python train.py --num_hidden_layers=19 --hidden_size=256 --num_attention_heads=8 --num_key_value_heads=8 --head_dim=32 --intermediate_size=704 --attn_scale=0.177 --tie_word_embeddings=false --init_std_qkv=0.0312 --init_std_down=0.0 --lr_mult_o=1.5 --beta1=0.93 --lr_head=0.00367 --schedule="wsd"
MLP neurons of a small language model. Each row is named by its layer, matrix (gate and up: input weights) and neuron, and shows model dimensions 128-255. Each number is 50 + 10 x the weight over its row's rms, rounded and kept within 0 to 99. A neuron's up and down rows have the sign that makes its largest values positive.
A block is one neuron, or neurons of one layer that tend to fire together. After each block is what it responds to, as a language model described it from the Wikipedia text at the highest values.

L14.gate50:51 51 69 59 53 47 61 57 57 50 44 55 52 42 61 39 47 68 42 46 40 46 50 44 36 59 57 43 30 46 49 53 40 52 48 63 45 50 43 45 60 62 38 32 48 71 60 53 52 48 48 39 64 55 46 54 56 41 37 47 47 57 33 48 46 34 50 68 48 52 48 41 53 60 53 53 42 55 60 65 58 55 49 46 57 34 32 42 46 48 40 46 57 64 60 66 40 52 54 60 45 37 48 44 52 42 49 58 59 33 50 54 30 58 25 50 61 55 69 34 54 42 53 66 55 48 38 60
L14.up50:65 39 53 33 57 52 62 54 37 53 34 57 63 58 52 55 53 36 56 50 34 46 31 56 47 39 60 49 36 53 69 69 69 46 65 61 55 47 58 53 48 54 36 33 42 76 57 43 54 50 42 55 48 46 65 67 38 66 43 46 41 69 40 31 46 39 52 72 58 52 49 55 47 51 57 49 51 46 43 29 51 55 45 60 39 43 47 27 56 54 17 67 34 50 58 41 34 49 53 43 45 51 43 46 52 55 69 42 42 41 47 51 46 46 48 50 66 41 63 53 47 42 52 38 49 55 59 48
L14.gate300:46 68 44 55 42 52 53 47 53 55 50 43 60 55 54 42 35 58 52 50 52 46 59 39 40 64 54 63 66 36 32 38 50 57 50 57 44 42 72 37 43 54 47 54 61 47 55 56 41 45 24 29 58 51 61 33 50 60 42 43 63 45 47 46 62 56 58 63 61 56 59 60 52 48 44 54 45 43 48 41 55 57 63 51 33 51 61 48 57 38 59 51 45 51 61 43 52 49 66 69 59 49 65 55 42 46 40 45 57 26 39 44 43 64 48 60 56 63 81 32 51 72 61 49 47 51 48 69
L14.up300:56 45 69 60 76 36 45 45 47 46 36 68 40 50 56 41 58 69 25 55 52 56 40 51 51 39 52 39 48 46 54 58 39 42 64 67 65 59 63 52 53 45 41 50 57 50 53 26 56 50 46 50 63 46 62 51 54 38 45 48 47 56 46 65 71 42 53 58 50 39 54 53 55 62 55 62 59 31 54 48 57 33 41 40 49 41 48 50 56 48 60 37 46 51 68 49 52 42 66 52 46 53 66 41 28 70 32 46 50 58 43 64 34 49 58 44 61 43 50 46 44 59 40 51 45 48 58 33
L14.gate465:54 47 48 51 50 64 54 58 54 49 37 61 65 56 68 56 41 49 55 71 37 48 67 58 52 41 49 66 43 53 51 34 39 52 50 37 48 65 42 45 53 43 47 50 55 57 36 30 52 49 53 49 38 38 40 40 51 45 46 45 50 50 41 41 55 50 48 47 54 39 58 47 43 62 42 48 47 41 42 28 49 36 68 52 55 53 42 56 54 57 48 29 40 54 65 57 52 58 66 42 33 69 34 39 38 57 44 54 42 44 39 48 47 54 63 50 42 42 51 53 55 68 58 35 51 42 58 67
L14.up465:47 45 56 57 57 43 67 55 53 48 37 41 50 74 49 42 62 65 44 45 44 46 52 36 41 49 52 57 59 43 46 28 35 56 20 57 43 48 69 27 46 37 47 49 53 42 68 43 50 52 48 55 70 35 54 49 36 55 41 24 45 33 48 28 45 55 60 67 46 65 35 58 68 42 53 46 55 42 40 59 34 58 40 39 50 41 59 53 58 48 35 63 73 39 45 44 62 57 65 47 62 37 49 39 41 59 43 51 48 45 43 56 62 52 47 63 54 57 74 49 48 43 57 60 42 45 49 57
L14.gate589:40 52 43 35 61 43 64 18 46 58 55 34 56 37 71 53 72 45 50 59 57 65 68 48 62 47 53 36 34 57 52 29 49 50 65 59 23 54 71 67 32 49 43 39 64 48 33 33 47 46 41 50 64 55 54 34 64 49 47 53 54 38 43 43 47 46 36 55 60 51 50 51 52 64 68 64 50 50 51 55 58 63 48 48 48 44 42 48 41 54 54 57 49 54 46 48 49 60 46 47 53 56 57 40 62 49 49 46 51 53 39 43 49 48 27 45 45 53 43 48 46 53 50 56 60 44 47 37
L14.up589:43 54 57 60 35 45 61 51 56 30 47 43 27 49 46 61 51 59 52 51 57 44 68 48 34 57 57 23 51 44 53 67 45 52 43 62 46 66 63 59 41 53 35 59 45 61 57 40 69 60 43 49 47 59 41 33 37 51 45 41 50 42 42 50 62 45 47 57 62 57 55 64 57 38 54 49 39 67 54 44 57 43 68 39 64 47 41 60 33 42 60 42 49 54 59 61 49 41 42 51 54 45 55 68 41 44 41 42 70 54 43 55 57 52 45 33 51 33 38 60 62 45 61 39 35 51 48 65
Final subword pieces that close a word, most often the last digit of a year after "in 19…/20…" (1963, 2009), also name or word endings like Alcaz-ar, govern-ment, Alask-a.

L3.gate647:42 40 54 44 41 53 49 58 31 60 51 57 40 63 69 65 44 57 48 43 64 70 67 50 37 58 32 50 46 77 53 34 50 48 53 48 53 46 41 59 68 47 41 58 37 56 33 46 56 38 45 51 60 54 58 42 36 62 49 64 49 51 46 38 39 37 80 65 23 61 49 48 39 57 47 55 60 50 42 45 52 44 59 56 49 38 60 50 44 47 50 65 48 39 35 40 53 50 45 48 50 56 62 42 53 52 44 36 47 50 46 51 53 44 59 39 50 30 38 56 40 41 53 65 31 69 48 59
L3.up647:46 39 64 38 39 54 39 54 36 43 35 56 47 36 58 64 59 54 60 37 44 58 58 51 52 48 20 47 33 79 51 29 37 51 43 49 33 48 40 48 68 57 47 59 49 59 44 59 47 48 44 39 49 42 64 49 41 56 45 49 44 42 39 35 45 49 53 49 41 61 40 53 34 64 45 52 55 51 50 44 35 44 69 66 62 59 62 46 55 70 45 51 45 23 45 49 46 53 50 37 52 53 66 47 58 55 53 42 66 47 51 58 32 53 44 39 53 33 52 54 48 33 62 61 38 76 47 40
Early sub-word pieces beginning a longer word, like pro/ro in production and professional, de in degree, nd in Independent, os in position.

L3.gate294:58 61 43 31 55 39 46 47 52 53 49 56 27 53 69 57 63 57 51 48 39 58 53 56 52 61 69 49 41 37 48 62 55 63 44 43 52 50 65 45 44 38 40 34 43 46 36 36 45 55 45 50 49 60 43 36 53 51 43 37 70 53 39 59 56 62 57 64 57 55 54 49 43 58 44 52 57 48 48 44 49 24 48 52 59 55 41 39 54 41 50 50 62 59 43 35 40 50 56 61 42 58 54 38 43 68 61 22 35 43 36 40 46 43 55 54 46 69 46 56 47 62 52 56 55 44 57 45
L3.up294:49 54 57 53 58 39 39 53 52 42 37 58 50 42 41 39 46 36 46 50 47 58 56 63 59 48 43 56 57 69 51 58 52 52 46 50 62 62 42 60 52 44 41 47 55 67 57 37 40 29 47 57 35 53 69 55 51 45 56 57 53 55 52 43 61 47 73 51 48 45 54 60 58 37 55 39 45 38 39 42 38 46 64 49 52 52 65 38 42 65 43 59 49 46 44 54 49 46 58 37 48 50 27 42 51 52 46 33 48 61 38 60 62 54 27 56 47 52 46 50 59 62 39 34 53 50 60 35
Final subword pieces completing a split word, above all "ut" in out (outside, outlet, out of), also h-im, year-s, seas-on.

L14.gate171:69 45 48 52 53 57 43 57 45 41 56 58 57 41 51 66 41 53 53 41 51 55 47 56 52 33 50 47 70 76 64 33 46 53 63 30 32 45 49 46 57 51 49 42 63 62 47 46 57 48 24 55 52 50 44 50 37 43 53 25 27 39 44 58 44 58 51 56 56 38 67 45 48 48 58 52 50 46 61 72 45 61 66 63 66 56 49 59 42 52 47 56 62 39 64 42 44 37 54 64 46 58 37 49 64 51 48 53 39 54 59 47 49 65 36 61 59 49 47 59 47 41 41 64 58 67 46 55
L14.up171:50 44 52 75 56 45 61 59 56 45 54 59 55 47 31 38 51 71 43 38 63 48 58 59 41 57 50 71 45 51 57 45 49 36 45 67 50 53 32 32 52 53 54 50 52 71 49 62 54 49 60 36 53 48 50 34 43 33 41 45 38 37 37 59 39 36 57 55 42 45 41 41 47 49 39 39 61 37 46 48 49 43 45 57 50 37 38 44 46 49 35 30 43 44 57 50 61 50 62 41 51 76 38 48 45 54 52 41 38 49 39 38 46 53 53 53 67 37 35 39 59 40 60 58 52 51 44 37
L14.gate524:38 54 67 47 57 55 40 25 46 58 59 67 63 54 45 40 35 36 51 46 31 44 42 47 67 37 51 44 55 42 49 41 55 51 54 48 48 48 59 55 65 52 55 54 36 72 39 41 47 35 44 59 53 53 43 47 32 36 49 35 47 41 37 34 49 43 31 75 43 57 40 30 72 41 50 52 52 30 66 47 56 47 67 45 58 51 36 52 45 54 48 51 52 50 33 39 63 46 69 72 48 63 37 49 39 65 62 54 69 58 60 45 39 61 52 41 43 61 50 40 42 52 57 52 55 46 47 29
L14.up524:45 52 44 62 65 46 43 45 43 52 58 38 48 58 57 58 43 51 36 43 54 54 52 63 64 52 47 38 55 44 59 49 25 40 36 53 32 68 34 40 57 46 51 57 47 55 54 55 59 46 43 55 66 53 56 54 55 51 51 27 50 49 53 58 58 59 62 70 39 55 59 57 58 38 78 46 43 50 64 56 51 48 57 44 39 59 57 60 42 46 56 49 46 43 43 60 48 37 53 38 44 50 58 54 47 51 56 55 55 49 45 46 73 37 56 53 62 48 55 54 71 56 59 50 56 57 38 40
L14.gate635:57 49 71 54 40 66 41 68 49 27 49 49 42 32 67 75 49 42 57 59 54 58 49 51 56 45 47 45 64 49 45 41 36 37 43 49 59 44 53 43 59 44 67 50 44 47 60 54 43 28 42 40 57 52 47 60 54 50 57 39 46 46 37 59 49 47 52 69 42 48 73 61 45 46 47 59 46 56 59 68 56 32 69 66 40 53 54 54 69 49 55 35 42 49 56 37 59 46 34 55 44 54 51 37 58 59 44 62 37 43 36 44 58 49 45 51 58 35 75 34 46 66 43 46 41 69 69 52
L14.up635:44 44 48 34 47 50 49 58 52 58 39 57 35 68 37 65 53 61 54 50 57 56 45 48 70 39 54 40 54 50 56 49 41 49 66 54 60 35 31 37 56 34 52 40 67 58 50 56 55 36 30 83 63 41 59 43 47 44 45 56 57 60 18 59 53 66 36 61 36 60 59 48 47 58 49 47 57 51 46 58 55 57 77 40 35 63 58 60 50 51 39 59 46 53 59 58 67 38 48 38 62 52 54 55 43 58 63 33 48 54 49 43 64 73 54 44 62 50 51 47 55 49 48 56 69 48 45 68
L14.gate687:44 51 50 48 64 55 28 39 53 42 50 51 55 32 60 59 54 40 45 33 49 54 62 50 49 54 65 38 40 49 60 54 50 35 51 40 43 44 34 52 54 45 66 41 51 54 49 50 48 55 38 64 62 48 60 62 46 51 59 35 49 24 49 43 48 47 49 60 55 57 63 58 75 47 21 40 46 53 58 37 49 48 64 43 52 57 53 63 33 52 41 58 49 63 47 34 65 54 55 31 40 67 37 46 31 39 40 50 65 50 50 43 51 41 52 51 50 26 70 20 39 34 26 50 41 35 44 57
L14.up687:42 62 29 56 43 57 48 66 32 46 47 57 47 47 42 35 58 45 51 43 34 34 61 57 43 54 37 50 39 51 59 66 34 39 42 43 49 61 57 41 46 61 48 51 40 49 43 55 49 53 54 49 32 55 54 72 33 58 44 46 61 45 33 33 44 51 40 58 55 56 63 48 50 64 49 70 38 49 53 43 45 64 55 56 52 36 33 29 47 54 81 44 38 62 53 53 53 51 53 48 43 53 37 58 68 68 50 60 47 30 35 56 68 38 39 51 45 55 38 44 65 56 72 43 49 35 50 62
Commas after the second-to-last or a middle item in a list of nouns or names, often before "and" (e.g. "vanilla, and", "weapons, and"); weaker on other punctuation and word pieces.

L16.gate31:42 42 56 42 56 35 33 48 74 55 52 76 31 59 48 45 54 46 40 34 53 47 70 43 73 51 56 58 55 56 55 58 53 56 35 46 46 42 29 42 43 54 57 50 41 52 38 47 57 25 45 36 42 54 39 47 44 49 55 55 53 36 58 54 33 65 59 53 46 46 59 48 47 42 66 60 61 51 61 50 42 41 64 48 59 58 60 68 47 48 59 48 64 36 38 34 43 52 51 47 38 59 43 50 40 42 56 47 64 48 39 49 47 44 58 49 58 44 59 57 61 45 40 66 62 42 49 53
L16.up31:42 27 49 49 65 60 42 50 43 66 74 62 35 35 55 60 65 46 74 56 53 50 57 53 52 44 41 47 61 52 63 59 68 38 40 56 48 47 49 59 57 59 41 46 55 63 58 35 56 53 36 40 35 59 43 32 49 48 65 30 40 51 35 50 65 52 51 54 56 51 27 59 55 51 56 52 47 35 64 54 58 47 44 63 60 50 57 74 55 29 51 54 55 61 65 51 55 63 35 48 35 59 57 51 60 42 43 41 53 46 53 66 51 43 52 47 53 51 50 61 48 52 58 62 61 52 60 50
L16.gate411:56 72 62 46 42 47 50 61 63 35 57 54 49 47 54 56 41 52 48 57 41 57 61 36 52 67 44 44 33 67 38 56 60 38 46 56 71 35 48 51 61 36 49 47 37 50 38 44 25 59 40 38 61 49 53 60 55 50 42 40 50 50 73 52 54 28 47 56 62 64 67 44 34 43 49 39 59 44 39 65 40 57 40 51 34 55 47 46 45 47 48 49 41 51 51 64 35 63 53 58 55 65 49 59 50 40 45 47 51 55 44 53 55 53 47 66 41 47 57 36 25 46 61 56 52 48 54 59
L16.up411:57 59 41 39 45 33 49 66 44 59 66 37 35 45 47 35 48 40 61 32 57 59 55 40 63 48 43 48 45 40 42 55 47 45 42 56 45 28 57 50 41 39 41 35 59 47 42 57 34 63 40 50 71 51 35 39 46 55 53 57 45 52 39 54 64 76 36 49 52 54 67 48 53 54 62 52 62 64 49 63 64 39 55 55 60 49 62 63 79 46 61 58 50 41 47 52 37 51 55 44 47 63 57 37 53 53 48 45 60 46 47 63 47 29 54 58 44 52 41 46 49 51 55 55 61 67 49 60
L16.gate445:36 43 52 38 64 54 51 55 55 44 51 43 53 38 52 36 60 68 41 51 56 51 63 43 63 60 62 42 54 48 58 62 56 36 39 50 48 22 38 49 66 71 68 37 51 41 52 45 45 57 35 38 53 53 57 58 63 68 47 55 40 58 54 45 54 61 64 55 60 46 59 38 38 50 44 43 65 53 42 57 50 50 31 61 51 57 33 60 56 33 45 66 52 53 45 43 48 37 59 43 56 67 40 41 51 58 33 59 47 48 67 36 58 40 44 56 55 36 39 46 48 59 66 46 47 58 42 71
L16.up445:47 50 63 48 40 45 66 55 65 56 65 48 41 54 59 62 58 48 56 59 61 60 55 42 52 33 53 42 29 43 47 48 52 66 43 46 69 52 43 52 47 59 40 45 52 49 46 43 40 44 63 48 56 47 61 49 22 42 56 30 60 44 43 47 45 56 71 31 58 65 67 43 47 52 55 49 49 49 50 38 67 50 53 51 58 58 52 55 60 59 52 55 50 47 58 48 35 39 45 34 48 51 70 61 28 62 58 48 65 61 44 44 75 51 46 53 71 41 44 59 50 47 51 50 46 47 56 82
L16.gate479:42 69 65 50 45 57 36 33 48 55 49 47 57 33 67 50 36 56 57 56 52 56 39 46 65 49 45 59 31 49 45 46 55 54 38 63 26 59 66 43 41 49 38 32 44 50 58 56 59 36 39 46 26 47 63 61 58 57 61 51 47 36 63 30 45 45 58 56 43 53 49 50 49 62 68 51 48 54 51 37 52 47 36 62 58 59 39 74 47 58 65 41 45 48 33 37 47 41 64 37 48 67 53 50 47 48 54 50 52 72 61 32 45 53 39 56 53 41 50 62 67 43 62 49 37 43 44 45
L16.up479:79 49 61 33 66 60 46 58 46 47 35 50 48 51 49 44 59 35 52 40 59 56 53 45 59 50 48 53 43 51 52 47 55 37 49 44 43 56 55 36 52 66 38 29 50 49 63 51 73 45 49 48 39 40 52 59 52 52 64 38 52 39 60 53 48 55 43 52 67 42 43 53 52 61 55 42 40 64 43 30 39 35 31 35 57 36 39 61 49 49 56 64 39 60 49 59 57 23 52 42 62 42 46 35 44 49 55 47 53 52 46 65 49 47 66 66 53 51 62 56 31 41 54 47 51 51 56 60
Mainly the opening "ex" piece of a split word, as in expression, executing, expected and exists; more weakly, commas and "and" joining list items.

L16.gate76:51 63 44 26 67 34 65 57 54 31 53 38 68 45 41 49 68 63 49 60 56 52 43 46 63 52 36 47 51 53 53 62 45 45 64 50 49 43 47 41 41 40 27 58 46 33 47 43 41 56 53 34 52 41 51 43 61 46 42 56 46 48 62 64 26 40 54 58 56 52 54 63 43 58 55 50 43 48 55 53 52 39 57 32 64 52 74 40 59 54 52 51 49 74 33 62 43 54 55 58 56 35 58 63 22 62 34 56 55 63 50 47 42 40 56 23 45 72 52 36 65 43 53 52 52 47 51 63
L16.up76:62 57 41 47 37 30 54 45 55 43 63 36 50 49 41 54 49 42 48 37 40 57 36 62 59 54 53 56 61 54 43 45 41 49 55 52 43 53 57 58 55 66 52 43 52 45 56 49 63 67 56 68 51 34 45 51 60 32 48 58 49 59 39 39 39 40 53 51 42 48 33 46 57 51 52 48 38 44 44 52 38 36 70 45 71 51 35 49 39 43 20 48 57 44 52 39 16 44 46 37 43 45 56 66 51 51 38 61 47 55 50 48 48 34 54 45 47 52 45 27 52 44 53 29 45 51 33 61
L16.gate547:49 40 51 45 52 45 61 59 58 36 63 56 56 46 58 52 46 55 47 52 78 46 55 58 70 57 40 46 42 62 52 29 40 45 39 47 48 48 61 56 54 59 48 40 72 50 58 47 50 63 34 58 51 67 44 58 44 62 60 51 43 56 41 53 59 64 48 63 56 45 42 45 58 59 47 52 71 53 40 53 60 59 57 55 57 37 44 49 54 40 34 57 50 56 62 53 45 56 42 37 41 47 55 48 46 59 45 60 63 45 52 23 42 51 51 64 56 56 29 47 68 42 43 66 61 38 54 68
L16.up547:53 49 41 55 54 58 47 53 38 43 53 56 49 47 48 66 46 51 41 80 40 60 55 29 50 58 42 53 58 49 53 39 58 44 49 76 53 45 42 55 45 31 55 57 52 46 51 66 54 47 44 47 47 44 35 59 56 49 51 40 37 51 43 61 45 40 64 37 46 46 52 51 51 55 56 44 54 54 38 53 46 54 61 55 58 47 59 51 45 56 50 52 56 48 46 46 72 71 58 78 37 47 34 41 50 17 56 50 49 59 64 47 62 38 50 60 45 43 36 57 49 60 54 49 39 35 60 34
L16.gate622:43 33 55 64 53 52 66 57 58 30 52 41 49 55 59 50 56 55 44 44 57 51 49 62 59 42 50 44 65 58 43 47 37 65 44 58 52 54 64 39 25 40 28 48 52 38 47 52 48 53 48 37 41 58 60 52 45 51 62 67 55 68 61 66 87 48 41 52 54 54 45 54 61 44 60 41 64 42 51 44 53 36 65 36 62 43 39 37 38 75 51 49 49 69 52 53 47 71 42 52 45 56 54 62 30 44 60 49 50 35 52 55 41 58 42 49 55 42 47 44 55 70 44 54 67 53 50 51
L16.up622:63 50 47 57 57 67 38 58 37 37 51 52 38 49 48 39 67 53 51 57 51 61 40 41 56 54 44 43 38 43 34 63 51 42 55 50 44 49 56 66 68 56 34 55 49 57 61 53 51 44 64 34 60 63 63 52 52 39 26 56 72 42 30 63 64 62 54 46 63 59 61 72 58 60 40 46 70 43 65 46 55 52 53 49 64 57 45 51 47 46 56 46 48 47 42 49 64 56 48 40 42 67 55 47 66 38 40 58 48 53 71 49 52 54 56 45 38 65 59 49 42 50 39 33 48 44 58 58
L16.gate687:48 60 53 46 38 48 62 46 53 54 55 51 54 46 45 45 64 56 65 59 55 41 56 52 33 50 54 54 42 39 57 44 56 36 32 62 53 63 36 63 40 64 39 70 64 55 60 50 47 62 48 35 58 57 49 51 30 42 36 43 60 57 40 46 32 52 53 45 55 51 46 48 41 27 36 39 53 40 51 58 66 41 56 52 45 36 61 31 38 35 37 51 43 74 53 53 46 52 52 44 49 60 26 64 56 52 44 48 44 46 40 48 59 62 30 52 60 55 60 49 48 54 38 42 53 32 55 62
L16.up687:49 55 61 47 48 50 47 67 38 62 42 32 66 71 61 48 74 57 70 59 58 51 52 43 46 57 52 42 47 52 64 48 52 56 55 52 54 51 63 53 42 37 40 51 53 61 53 46 46 40 46 40 53 46 51 50 53 51 35 42 52 68 42 45 57 37 46 62 50 41 36 58 42 64 40 57 50 40 54 35 45 47 48 57 46 70 53 37 52 61 58 51 46 43 54 52 49 43 40 39 48 62 38 55 52 54 47 34 60 41 46 51 49 57 33 65 81 49 50 30 52 53 52 29 54 44 56 55
Final subword piece that completes a word split across tokens, such as -es in tim-es, -ly in significant-ly, or the last digit of a year.